{"norm_place": "pre", "qk_norm": true, "tie_embeddings": false, "lr_mult_up": 0.834, "lr_head": 0.00546, "seq_len": 1024}
MLP neurons of a small language model. Each row is named by its layer, matrix (down: output weights) and neuron, and shows model dimensions 16-143. Each number is 128 + 32 x the weight over its row's rms, rounded and kept within 0 to 255. Numbers have three digits each. A neuron's up and down rows have the sign that makes its largest values positive.
Before each neuron's rows, "fires before" lists the tokens most often just after its 100 highest values on Wikipedia text that the model never trained on.

fires before: "ation", "ed", "al", "ic", "ical"
L3.down54:126192191176131152125158063119088092115148133083060114132149142162142131159160114109166088130133123155156183154129090154100146161110082144170173101090191113134126198154175094137148161136070138115167135111135135178119109133142123086105180127139104100068132136119151132156149076094162176122154151091133107081176125119189086121170088136098144143189087171083140101205140142083076051076086

fires before: " |", "k", "-", "es", "t", "V"
L3.down80:084079125138080164111162108086155145131145099166125160131143129124149095120072143135103181093119100143139125129117127200130048154165127075082103116067133148190145093217121125123099055094098190133111125176132106132105157101161131121139083109135131085116067113092116180190153192129101124099120173133129152113169145040140073152088151150126111143145087160125101102088205124120150107144125

fires before: "ild", "il", "y", "ur"
L3.down379:113147198151068133078152130107127142069102149160129103139137115151124180120095115104110175109130157129152099126160207098127148116133105099065109106170108132115142146175107170175150107152164159145121143131174119121190099091175096115117104083110132186110108145099115111174112119090163116095152150124164105100156143101096146124113123126138148143115190073166189080101144114076142056110128

fires before: "any", "le", "ut", "ar", "os", "r"
L4.down166:134119087087094189092170105136114139136130119091133195149177132116146078121104186152112078096115040131088141157093145128113076130077131123133142160155125079130131137104143092155100152118071113165153129099075129102132167120138115092217083113111127059093101174080121120126140096055111159115129204080147195109115184108154088100119109145147167181181163108135140121159135192156118183107119

fires before: "at", "ace", "ac", "ay", "an", "ann"
L3.down203:131089116202068101100116172098082121156185144151171117144044111132113164156172128198101084109133099121173092123070128087162101108068146111158097128128144199130104139172103170173137062121124218154083165125149124111137135118140106153133157164117111176109190167102121152124191148165102174155121080156135118143176189124169130157175180121154127109089114064167155066148089143131108148107159

fires before: "ace", "ac", "at", "ann", "o"
L3.down164:191127159124111087150171132073110153153073124144127107129138162064127109131098102131106148159106044152109125120124112091144087120129068144129112156151100111167147173140100159136169133105120133208107148157139126087140088067152104192131171118101145108096133097116128115165145170158143175129095136099093130134135183131214146193146142125145110076091136171118125099151099146182169145116171

fires before: "2", "et", "al", "8", "9"
L3.down219:163146192120172134137155106182139144177104144073180083117096123144116189108111178148113109127127151169120124135156131146210111215138172181144155137077214096151133145130099174194139124133156179084113118094167136182193076140210161083122100093136118103125158158112122142105138157107118096059040139145155118136131134108147179177097145126124178132208098121080117112090159121142134112103118

fires before: "is", "i", "om", "w"
L4.down235:089125078137153142074087164165167069157177146161126152136114138099160137114133160155132131074175114154100134129128066130165138131088124111157078137168155047120122147117194097144133165107178132134142162134151112124093133079146077161124101170163112027145076116128120157071133130124167082123086117120113131109168096112127118089150163149122128134142138072076109160129172168161111146158159

fires before: "c", "ign", "ed", "==", " C"
L3.down451:091173163156183125138078108157115141122112156102153158137118170061109042104126097128109141146117127120146120144072089164098097138166147122127113112118154104110111088153103152183073209111116129184110101097148148161087095154087088104141145129140096147124176115123143101153148158215122141159140174121119174107191097111105085168101172171141141187137154050137067134138171075182158109145114

fires before: "ad", "ague", "ft", "vel", "g", "t"
L4.down66:111148135126077111116169163081207044089144087126113114146147115125116069120127146108213167153149138086144125038204113159186177139128135149131130139075098138071064144156084154126132117113162104131136138107080131132126120058108145126166087147154139108105151110073164142118068145136139126143117148073084134141146113138135102157154118123167185112052098092073093140081130162143127154126117

fires before: "\n", "-"
L3.down297:095119128129093119143144123170101168117120131049134158121142140099139102116122133148091067107135109113126162133187116120142132137087074130050108132138108140108183139123150076168126087129081140140162131165128086143135085116052087153091211091102111059140136125144166115180116173145171132087131126147177151095075142104069077103142157156087151169099094113094125059109179123190127071196118

fires before: "pt", "end", "ed", "p", "e"
L4.down427:077118139151139097086113160096093072134053107073122133161132125112154144174104093158147207159105084103115095123157122165164135090119063128116125173142112128168132126091116187153118110197114102120137119113160160142169176148126121127181172085097162074094093122065081147153166148095195059137094116067106124122105142131094097153117100140105090100115108090160066130152059137146161110056181

fires before: "resent", "ro", "act", "le", "ut"
L4.down381:072148154189126149113140143115115124079120142183193159150110143100133127094161150135148148174124114148084110140116123067189150125158102104091124156151146159141073112101133068109168112085143109164089188115133116113115061121137106143109073131065156121088121124092163181155131117172132087096127157123125097135118192123116121147106142145120107116097176105154076137142126175180106134134142

fires before: "ro", "ction", "k", "h", "ild", "ct"
L3.down27:116181208106124142077131121163131171126060132160132129085116144150134121126147095201107140126198168162135120197154088105182068163086088107125086167082094105129132102174102112146121164106094112162123126150129081110120148111170114052145150084124210114123082117144153159154105088076133123129096095147205114126148105140107150159160149154180074143126153118144100090135150134119154130060131

fires before: "eral", "er", "us", "ow"
L3.down407:143116152093135131187123163159146132128129138137171075081043192144132121089090131098127100148135169141157074183112079070087145082072142108098125099131101154077093123125139133087102128144164127099148155110184128119121149091088089117098088152120101133141138134166092118140134155094137220213121172158093174155125175116155129117148077124176127090054152169149146082113139144060164138133110

fires before: "al", "als", "it", "g", "a", "h"
L4.down58:188104158148099096179108105080128135091172108070179131097076162100139133131138085117078113226162136145104115090169182131188126124151118170117106104072125089091094179128156153070148086175083141146158090119175100149108171154069153119203181091108080048104134104129108102098147115116158160116069136152119112165149114157092108088103122154153173132089106136181105122113154117129094118128175

fires before: "em", " |", ";", "ed"
L3.down116:152104125117167117120152120167165159131124184104153161073130148085114106072120135157126150117133112129103142168143128121224173149085136177106106060144093142118164101115117085135145111179136144103113135107144114198136086086124159091144166130130161186091138175122133134134108189112136096073105139102140056186112181140171115111134151205097110147176139154127152093138145098140181093118123

fires before: "ies", "ial", "is", "el", "ist", "r"
L4.down115:116118112155191100093112166198158134138141127123113138142170143154044069084141146117124130158147121164117086114065132145142139143076154173174133091184124113105137114092126167137076117084129143084103107125158101140146123194141088096061077108115086116130137113108102157105118190136142121115107143124142109140116105109134139135186121110130171156132151074099105111086107163145152141176095

fires before: "\n"
L3.down337:060075059115206104106068154092167134103164123120094103138108097112150088142105112147111123169132119109117127125109101151125139101162150152101135135135144196128092134095087122090105190109120087147076179116125099125138127079130108093118166040084100112128111062136151175158053131161097113102148063059078146161158121137096088149091187101166094192098134078177081072150135164108143122096132

fires before: "ing", "al", "als", "le", "ers"
L4.down77:170101101125103100122100121051111158119126135103143099037112083157129143121138124103099119154189059128145106132210106111097154139093109124146137138134156148114081112101103114108117079063105108130127118111183165111114155141163104126084200119180111102138182090113132116108099149129157140140137216162104128080140105066133084057150122131089083141143110189176157129189121170148116103130082

fires before: "k", "\n", "u", "ue", "==", "at"
L3.down111:132159144092094104096087137104148131168101144097091114139171127123087093109121052179109108145163117090152122104130087091104175127116107181121117124143119072128096132193073153144137171121172077139147137131141102129124025062093094141107106105129106070100171155090106136158162160104142166134137086113073136093096149130173150077112113189155183117152124127099126064126117139139156130152124

fires before: "==", "In", "===", "The", "S"
L3.down333:137094096155155131152156114139180114091167174101155107122128154176160180165138089155115119050093137140086212080153147147114092100091130088138111077064139109102069152143128070173125098170160194089125100140124088140115121160157137140189075184158148130094157117118155134141162101082153153179160200104099146132101142145076139111082119125168137106066095108036116111145122085116147164118105

fires before: "t", "ound", "ch", "m", "g", "ran"
L3.down176:139117139135056096173162171139142094101102119154137110114150125141091097100165150087173102179193145106112149079124096145148140131152118119146101122154129159156124138122151059114088155136125117199086148127148086127131118131150150132142113092074092151094132174072183174146051103077101131146109119078139062147104086159085112149115112152102090150134147140129116084130149167155068099145157

fires before: "age", "an", "ed", "end", "k", "x"
L3.down215:143132114169133120120120113116128150119142156129132121136100089074085151141159135150081130170153133145130087163165161068101119148051148179129102186131108168132133069140114093134128047088115125120052167117140139115120167130126108107157129130132138028070167140161117073115144164104150084102073121144099110134124131086117115136144137168107067170138185080169119064204090142144182126085137

fires before: "ly", "n", "-", "l"
L4.down400:135133115216173130113167082124134118130097081157111103107123147156126186118089104135187139131162141118097197113085157130187139147188114071038159084095144094171179161112165121156120119131145147155144147144084092120208071129112140141174129130083124056092139108130182101102122204201112093093126154167096086083149136189122140125123129139116116081106122132101132117110117167124146127152143

fires before: "et", "le", "any", "os", "an"
L3.down4:121146087137081145109166152125092178125133128116191069171152112083177158072096141128101099161153057089105111084150176106101115225147170116099124089177186108080103185118056145122096094144146131065150102073092116148153153166172115141141144048131117052094132117151138126121109147121119148110117172128079144076137173119148119117083128201161122104163159106131121158110191144175121110139114

fires before: "\n", "ure"
L4.down212:168123058067175073055118089124117091081131154107131126104110138103098100092162142171109095195142114113110153114151112156118158063144120132170136118106093079120183175118110165155153108108142108102153134144130109189160104119150166130147143136093082110099067041143076146151070090169132129144137098134155209140035169136134134064117136135115141125065122171074093103104104177093156084114123

fires before: "ct", "ction", "x", "v", "cted", "ment"
L4.down361:186221177104119168115108087172131140080054117124103096092091096109132165180144093135121160131141083125139140161137209116100148097108109184153182148066151111154101141170097172162160060140140117103112130095143092118102178140145137087096022161111162169175114103112150073142097181125138109092090131134143121132113075163138117107102128198114124183090139102147169106064113059124145118155163

fires before: "t", "ed", "ing", "s", "ip"
L4.down292:133139113108102108166109136103115134102146152120114079098137136100087118169157089115101134168183128083144176149174093110178208103152080088137057197121123109108151148144116183113146135114157141077166179149099133112087197138163145146091135105084141117104144182137139153091120126157159109136076180136148096192113121080137112128084088082068100203154140136091097103096163133104136143124138

fires before: "k", "h", "iz", "z"
L3.down368:115101173196141154097065153225158095088103159118112110084106117210126090137107030074100114141115087127171164166147082045117137145084078119122127117131124213119131163144135140189156096152073160152114132124120144126149128165118131074146203137151099117116103137150121137140095131125158111161119169100171139145131131171128113161157091135099124141096088174128140117118126144124149089149086

fires before: "t", "orn", "ied", "f", "y", "em"
L3.down148:093158200162113093177087145109111109133083124168123104147151202109189132108099113144107124097187133129086147099129167105154142084108128108080080112146143181111165194149165144068136174083153108193114100127161121078125162141134144193084099126167126045093131158120131107140174093096123089139120098136100133194150072123146079125157172046114120093110076161104128154162091136099069107143091

fires before: "ed", "s", " of", "l", "ing", "ion"
L4.down496:142193128160123102122139123093121075057130066149136145187080159118109193145144114164108129130178158137176150098078141160128178169111159157136102102145143112089165110104112195084148118086105135133096099111109121174155140146147129106166117105146060176112110111139160084131172126109126148080069204101142056107135080116170146101102073137137088111153131161113109092160160141166100169108160

fires before: "8", "00", "1", ")", " m", "5"
L3.down168:145144073065085118134143115124173132151148132143154132156129103070122163113131116106143170155146101143165158140105141121135132133160102117089141113113096158129099054129107149152141101138073150132076179118179193246178058118169124108121096088132196111122129120107082111160112174076144074100100092149149119111145130154079086128109185119097126156056147126136090177095201126121180147170146

fires before: " of", "ter", "er", "ed", "ro", "v"
L3.down225:133054149185185081174100144165129074147128165196118148099139138101101107131141111104153136100176142162182186095084167109160055142087096146081097088129136096147127134140135158110104156172110142133098147117177137152115137169127103106181088135214107114103183120072110114062147161130173119130134127143126113117148141101128135156108101144151161122133150127198116123175150150095058128109118

fires before: "ay", "at", "ace", "ac", "an"
L3.down257:094142109129111081123113129149159135147150185133191149164158108139061121131129081171114127147125122130176114104147148151158148108129118143132088172128100081140159128198113057190102096127074144178136184109098053155148050074097128154106120123078185167090107148127158136157159159128117170100146113184152145153181146036111147144133090096124143113123127109147172132158104114123188131164152

fires before: "eral", "er", "es", "us", "x"
L3.down430:088143113117116140131156096121158129192063147070139122126139097135139121121078133086128146179115114181143138119226052147178137111098106128136116067101185136112152118127127089136118142188188162126115104125138143196146148115015120151160133112155114185141100163127084130119091142088153126160095130087111113127134113081133168121085091165121102121103090145132115162152138197126140146068156

fires before: "t", "m", "ch", "ound", "g", "d"
L3.down156:161206135121135154109111127141152124056121145230129141114140127157165111148199139121089111118121128132090131124086101126127114109113093111124119166152167169115132112100107167113139166180093077101125104155144137129107166072157082139161096083092125156143149177080137154139137147127155140118144130145089113103105090107123078076165164131153080177105150170172147057149186138175108138105183

fires before: "==", "===", "The", "In", "S", "O"
L3.down303:143120092127126101135121077139129127112121149127085136121150164100144145121112117095166130185116157125200142059092158128124082149134161145121109140136063068117124140115123089108137132080138153114161137147132108158149000153152131090124087135140064164110170129089169098113118051122110137112110129099100179127139109110060126105112099149149098215026154144122180052094130119135112132137152

fires before: "\n", "es"
L4.down43:083135098089187140151151062142125131080092123105113115108178055084168136151148126154096130137151082100138116152150170123144117135150141115085135165152106093137080102094139087146153164077136105130113132182107096124154135128164096151127106067097091153121168125129113108068156097073152132116169061099115186154103152133099108190171176178157158039109144152091120173226142151128105108149167

fires before: "le", "x", "ver", "et", "ch", "at"
L3.down20:140119168145073191134127094092153113153150138110143168134214173171113169117090115087131121183104109130179176137134105126148109103155108144108095078134153104106194155139090178092105119196139149126142154064190102118120137139165135145109149168134097159131068089157150096090140120134126067132129169133122162114181126129113154138114104145131116097136134121162102129138081113138058135211098

fires before: "ment", "iv", "ing", "ed", "ance", "ion"
L4.down315:118153120143165082117104171086121125086157171094194127100128164096063131159145094100085189161255137181096149095106106138120120157120103146124088140114103161078145132134078142096165099161133178118149172142121171090214119104149080117126186085082147204080159111096145132106079135092104093108106135176111054132152137104157101155153105107101072126143074116068115130137186120110112111125161

fires before: "ical", "ist", "y", "ish", "y,", "ic"
L4.down394:101115136185133135049065099159108056146093088112160140139136160106121156116090141156117172126058141182089128111126135160142156144122144143124145089189149077106106185118162144120114141125122116080091108156111095137157161082144141090089069077087119180133167108118161092095090219098171145092098132144065126124094121075114114124134138141189051104146098143145163136124143130132155170182107

fires before: " (", "al", "ial", "s", " |", " (1"
L4.down406:131199162124190149099120176179132139090208096141173104163088160134109104164144083080170173126100083139111087124128137171143088151121159156118168135117099111139109179151113131122173127158099141080160126090104146200111146130131186156087138119055182100073135184111143158091129093138038157129093131112070208154120146175109096116165166087176137109116121203102109178171126106125149116122144

fires before: "ile", " be", "at", "om", "ite"
L4.down399:157146127097131128111164108084178143155123182102107155082129134142128109119133102065165085241160153138082079133164153130140187132142163122122113154143182167115194136125167156160180141133105152077115137110137146094162142167128071156127160081113096150104085125185098141124084119128120115116107161154125164090086109131092095135101156111109162084131116182166160141106142093167170111096104

fires before: "l", "f", "le", "ly", "v", "b"
L4.down133:136114122177160108064110108121122129169082173208145118146161097133173167121117127156129088075146186127112165048124129141131130134116133147166135102201148112126106133141127134110093181132129151171218131157172152096149110074122103147188166129170188127120142140153142120085122160121107141125148109092079171108109109179119110154052089132123146081117180083070182149104111120101164109131116

fires before: "bum", "ong", "th", "-", "le", "t"
L3.down72:086158077106177106155111111149163108118145066150091083097099117129189103142104176154131062134167200052159095051111127157132127187132114102038157115115078164130130106124097107103087135157137117109131122143142165115123144115113129066111121159178162087092157157134167077170100146128102096105152166125117214174155138082150130152141140203141113140179158124133150085118140136107148127123123

fires before: "al", "ic", "il", "ain", "ish"
L3.down328:136138144171130082164141069084124117089116122136115145074151178133093118121109157148168073097097126136170103093156113092161112129099115164154107120154129140111131133174197124148131139120157160179135136102100089153163116078144120132128127098061119154124212123085170083139118101145174120195119196102077148128084116116142182162073172176119104121149109190179121089150160113085117120109156

fires before: "ass", "a", "ub", "os", "i", "j"
L3.down213:167122202147118078111128154164128099138112184177147148133121129139117113151171114080176127098104108133128119123163103177151131137143152097140134110128136072109113155151143113112115134076138118123124158095116108156076178130160161141104147050119081094151106059153051128118145131128128098134133084118096137151204140123116144137132071252126099140056126127143142142142095180121108160120163

fires before: "|", "\n", "-"
L4.down156:131108161108146113093187078159101106093118150082122068112168154191095131134121139141130128136105093139117157160168193096142097099170111134130176154134111140123077128070115085173176066163106145097086093093180130154143029123141177177113166105114135149159073165106118112164131116122086119136195158120120150098065134139106067100132147181077143224093091093097133106108128155145145057126183

fires before: "y", "in", "wn", "ro", "t", "k"
L4.down28:181136148162098111116148186129127100114093126132123102160117182137107196164133158070165109092167175120104139142103100138085133051140060056139158103173094100093136142130110133068124115111127142147121131102102065118162120113157113109136140173175134106095145146145114149150123115155100147073170122166082109173086076151082122167166142200135102094124130151119165136143088118059126138179030

fires before: "ile", "at", "ip", "ite"
L3.down428:140179174118098117114156174075175175102101140064126143140104156103081096162117133146108094141130120097114176109141144141122138161162143113153052109112079103139132134150139112127117172147174077080115114185106106165165095201152083154104126089070101146107137111163123153155103170052131140055134140126080173064119144130128081167139131126090155174160167146146130140107106088128133142086145

fires before: "ver", "le", "e", "x", "en", "ven"
L3.down186:128141101156135135158125038201094124070167151098116185150113179188121144103169161145159130140139115109151148121091137130152104087094095154190091103108108115160144116130137091115142091157077154092116095117143152131092192147158168093164173216131157172174156121151114092131119163126136123165144147167123136125186095138111116180173098158162051174119106085165170129098117121071202125179192

fires before: "it", "ru", "ant", "all", "ail", "rib"
L4.down338:167160132110130138181109107124076123171110092106109165120135121117092122131112093108120092100119108081097144096108113104126161148160099103113133077104118089106134134139178106124101164138145137123143215148187161135107160177069127114138105064138106049133106143077083147141124113126120011086149126125093144141087150146167167101141180090151145130105161143140129089168121200179058102101171

fires before: "6", "5", "7", "9", "1"
L4.down135:129179127100119110111204166129171140110144129127127169169130162116103133105103115134110184150151074108148147076132171137189132091136142110108135127160125109120114103110117123143096153128073174098066127145128157152123076146125157104138152101084104215122115167100094202146017131147112131087119145054178126086127082114113172123159167194091146209166144135057132103128081107096122090117075

fires before: "il", "le", "ut", "al", "ely"
L4.down404:120088032108135171115107098104145137074139061154137157128125133170136094153111106174121158097135112151157120169151122087140076068147105136130151150065180101109167080060211119069148163126048101150127171164113130119149122135133107086102121205035159090088120163145140168112126097114123153141116135172136130167092134137115109129161113090130168049144144133132100124159134180137164088101113

fires before: "\n"
L3.down256:055099106098144164141105097181137089121172104140137164096116079073166144105114145141129105149090149159181129095124131157135111173100108107173090153093077149091178118187091107178168153053135130172132105134114086125179086093137144154137159094069078224126151109134168132132105170139117144097131087112176133038096171114097142126087144145138137124090134150125140126064083110139150104128130

fires before: "or", "rough", " cent", "an", "ough", "on"
L3.down187:141165148170159093105135117112088129117109152126066142158142106066113152118149102124146185141134211170078113118106124125098122178112091119138136104147102067162115128149180099090117117128116073116147171116103133087099119128143104101166074201123133142145176118117093129109089144220173201128072125148118095118130116126224162101158122139131108145126148102087157122096162062164080100125147

fires before: "om", "is", "ip", "ir", "du", "ail"
L4.down249:100132119160179149128111149102141114125139138121074211110085082095128079119099116117140225068103148109121098135118100154160073109104081102144085146142123157144113146143161131165123130137053085165165115162120150105126095141079178136115185079073160091102134105062105181159105122148117103062104152193129144113147112088152083119122083173097096137184145134105161105134152119139101111126115

fires before: "he", "olog", "s", "che", "ing", "ical"
L4.down465:106148168148139123159107093127131129115127102117133140119063141108120148091089133108133155107129125104146118059128151149155152080093149125063128087115130131089098101118208169129097152109134078124133158143068078185097109136124114116101104101118080119146173179146084077189127192152128126181173153114117104110182133101169112113032101098129172125085142118179115170068164150124153117129120

fires before: "s", " |", "ed", "ing", " 200"
L3.down263:164126109173154143145125136066168129189142110084148091072103171164137132115103051106133158085119183110122188134199080129156137109151138177118153126202139158077162171128095191124148138139047146096087153188104136100152166073146127116146173087071123255117135096090139094108149099123119083135099136172109098115111103164174112086087118134127117107111113125025081129144167124135085119094145

fires before: "am", "te", "er", "a", "oun", "ect"
L4.down215:139147117156176175190141129096129103111163137125127133119071194125108149126170086112107146122107110148113136070216208079160150114067151156168109091123142104084089148134172102074093120105109084104182157059155130086212139112095091171103185128162135080115135133160151187116091105153099167116121173097106176177109113087153144134156102120134109150143103115148092122139126066114097100161108

fires before: "a", "ass", "ub", "ark", "ay", "fer"
L3.down165:136070165177108142145098128105115125136120151108122142189123125184112157134076120136186150086143143107163150112117163186089098152106119071145093141140076090104147142086144134154123136088121140126130191112086106157115107136138104032110127121156117129096091074116094089155159164048156152104130140158150134108116136106071089098088060136180144153056134112114092107120126107204128156145072

fires before: "t", "k", "ion", "it", "c", "iversity"
L4.down231:135190107074038141166132139159160115235134107071084121164117115069125063091146112151139137097146186132142139174144095112069139148105114124131042106135177098122133152133121127084105128127191149161103168142142126111109069129103146041158112098126092125140120161126115143107135160157166152095152114170114149142130191145101118107094141094101158140154167093138116154095156148096111112133134

fires before: "al", "ild", "il", "ant", "in", "y"
L3.down286:140113163174097123094141149132088131096171119098079172141150122153158124110127156133105157172098162142116166064143141066147127120150145141130094178153091107101129139164168158186119130155117082155172183155145126091152184105070163117116164067134117129123126182141185152143062115132134070215113126138104167113149095088152126171215067101160176146198171097112124096141092147108137126150143

fires before: "00", "8", "7", "1", "9", " m"
L3.down5:132106158086171125113171091120161109135154106107112122125123092123112110171136165112133179171154057169144191150096216143145076142169100136136140164124076132168185099119040119155131078139167107060152094104142116197178103058182053140115137131140162146120148156090154115093136162137119098142116091154116121158136115094110075121069162163100182206128080125151131155118180157133162129133220

fires before: "\n", "===", "-", "==", "The"
L3.down166:127072047110095117087083155132155118055130124121107155122108148144157141115139039113106139121130163137204119118140186107143104132166157179137142118093105144146114159130153113150117134099150150172147112123098160084139000167183146175119090193104138218146162127152158128190128146102124110152117131094157110112114130139063101108106141108178157176088142115070119038143082113103216113078170

fires before: "==", "=", ":", "===", "n", " a"
L4.down191:124061052144136139142125139160146095071094185116101139097137206121156120158161101127092134098132169093161144097133177101102122104166166154135127119079137165125122208137146113192167139067155179150130082122106138108137000165149103181110076159101159188108179100154182115145154121093152101114140149131138149099066145110083129095089139120167126169086129087077108041118117138116154116100118

fires before: "ies", "id", "ated", "ial", "en", "al"
L4.down324:136124096085155079162168086120123153044147155170075130140081089186096130086137123137138144118096113120142098083132151109143151178042089184166112112168125111109106148131131136200095142096144197207154129167117098135167110150156136147084089086160111137050125074184100137123142087080133124159159084127160071098102148131157133107154168160149180127192135158108108164119175140093107123139101

fires before: "er", "eral", "k", "e", " on"
L4.down440:136127105126150182123097155152049187131111146114124134095154189125136142152080150123105167133207120171140181157161132079186140063085137124150193092080159115128075092057157175129108142149161137099093076157165143137142150077101150117182141150101109054091131145130140142194146122098195179136123092152135163162163096115137158107094127153126083183156152135138137074137107138061122108150160

fires before: "\n", "-", "|", "A"
L4.down269:111125040129150075165134121140134098157134107125110114101140143162103132137143126160129181164097153143121151120161091138152108180190084174131118155119089163117090119074096066151112124139126107111147095102185157168106039156102152148106121154088084143126045127144138047163131103083123129184125080094146147126072078082173082132113101130110100201111124057116125077158177174117108136115154

fires before: "ut", "l", "ment", "s", "te", "ing"
L4.down455:107149167173205072092122169172086109150134095195138090128105140154109133081083071146192133098125118174191140148069113132184117119108018135099137119131108117144171101122139199182129130152091118112142110152144101072149109117161134129075121112109154162105133171064119062114148140119142136148081140135033126148118156114119108147139119138117086052132160087152122104135137111059111195113088

fires before: "-", "|", "\n", "ased", "V"
L3.down103:181136106059132141098159157165132133154127105163085158135170163107144112126111179150099154135156154095184148147105159070166065115145119107101134178070150183120091155132132091157137127164066106134094147190113099175071066132112117179141123116139064150134058151142152084162136120096144175093156073143125170134137165153053109124103179132137127168121038075081156109139112141114163106125155

fires before: "wn", "pt", "per", "b", "cc", "pen"
L4.down76:098068097126117061076113116122178155150130134217154136083151191201099129128053091122149158124133119115144106117154125102116133145163046161098072070120127135131095118155127158080145112190092109136163135147172166117148164114144125091111136150155144042113112130153090122153099109092127046169091157164055108111094116137172115139159136122113155101114133132127117119107129122141146107116110

fires before: "il", "y", "if", "t", "ess"
L3.down412:167117074130184136160186158133128143173089129170147099136155169107107159125210095170176124100094149105120107110086110124111136129167074166117170122146033085150086148170142163171129133178084109141162164149108118138132116098140119114219105148119153099103145159109107110169106046099152088098106107185144182142155151085123143199178094161144139110100206161125104149129160131163149104141093

fires before: " States", "s", " |", "ord", " K"
L3.down304:112142091116144114131181079125111114127106128101157099102093112150112092140114088092122142099058091196125098134128163122119069148133143111146194159167118110125078175109104158099118129110070092078115120117130172128155114141106130171077142098077108174154062150172168187137102140215058115187123157104165114107165097148125142090141117141113082155096178118063173132107126102124207144128098

fires before: "is", "ir", "rough", "an", "om"
L3.down311:162124162109122127129158148121142098163168145164097116138117168095129113122089141085124165118090138096057186037153094137138160130179128108099097107099168113066128168115142133151101155111134100124146135166101081088178148129134100151166136126158153078119091142138068168190117164172176122109095132139107151096089104134119137078183090129102110151147145107143086134135133133176160152087135

fires before: "t", "ess", "ion", "it", "n"
L3.down19:131134071013144114161087125119152094138127100074058097174126120075109161164129149160144129143166146182078199141131160079143170139115141167068130085164178134111126191078156142090122116145119174202109131148126122142134062116149114087160148081084089185103163112161090118142132100131111131048161123114120145179097137121114143110142128099151135201165120139125113116091180150137164120093132

fires before: "rough", "an", "ose", "reat", "ir"
L3.down466:106121148147079060091158100139076146184136102096096182137156120141127125131079096096095164108139137138069151097165166135170116136118120172121091095139104051134044129107108114143129166108149042130109153132161163143108137128152137130199152137135116072130142139105132116148111114100130138142144139168140124114128152113088101115163165130149126184137105091126106106103111138152107178083162

fires before: " |", ";"
L3.down272:109150129139139162150135104151170139106081178138079134123105077140123150116144166087193202111116109092113121134141071127163057133097107161140121079174145108114153116152130107146166102112115085159196099111146115180125109117150138162103130075149136106205100146133076130112084230124104113163084120000124122131119182112178148143187127189093063136167132110132118127189136120125109100128092

fires before: ",", ".", " |", " and", ";"
L3.down237:126145079124156124151130153132091155104136069158181104152173143118077140180141100066103137141132151098080141065066148141167096154085174114093152094118098173106174189108123167111124135130145151102150148148118111118156176098120107145166146165085102216132139071137146100135111023178172133136108164119168139130162119077122138176138118177094109133136139108142115152149119095164064104177167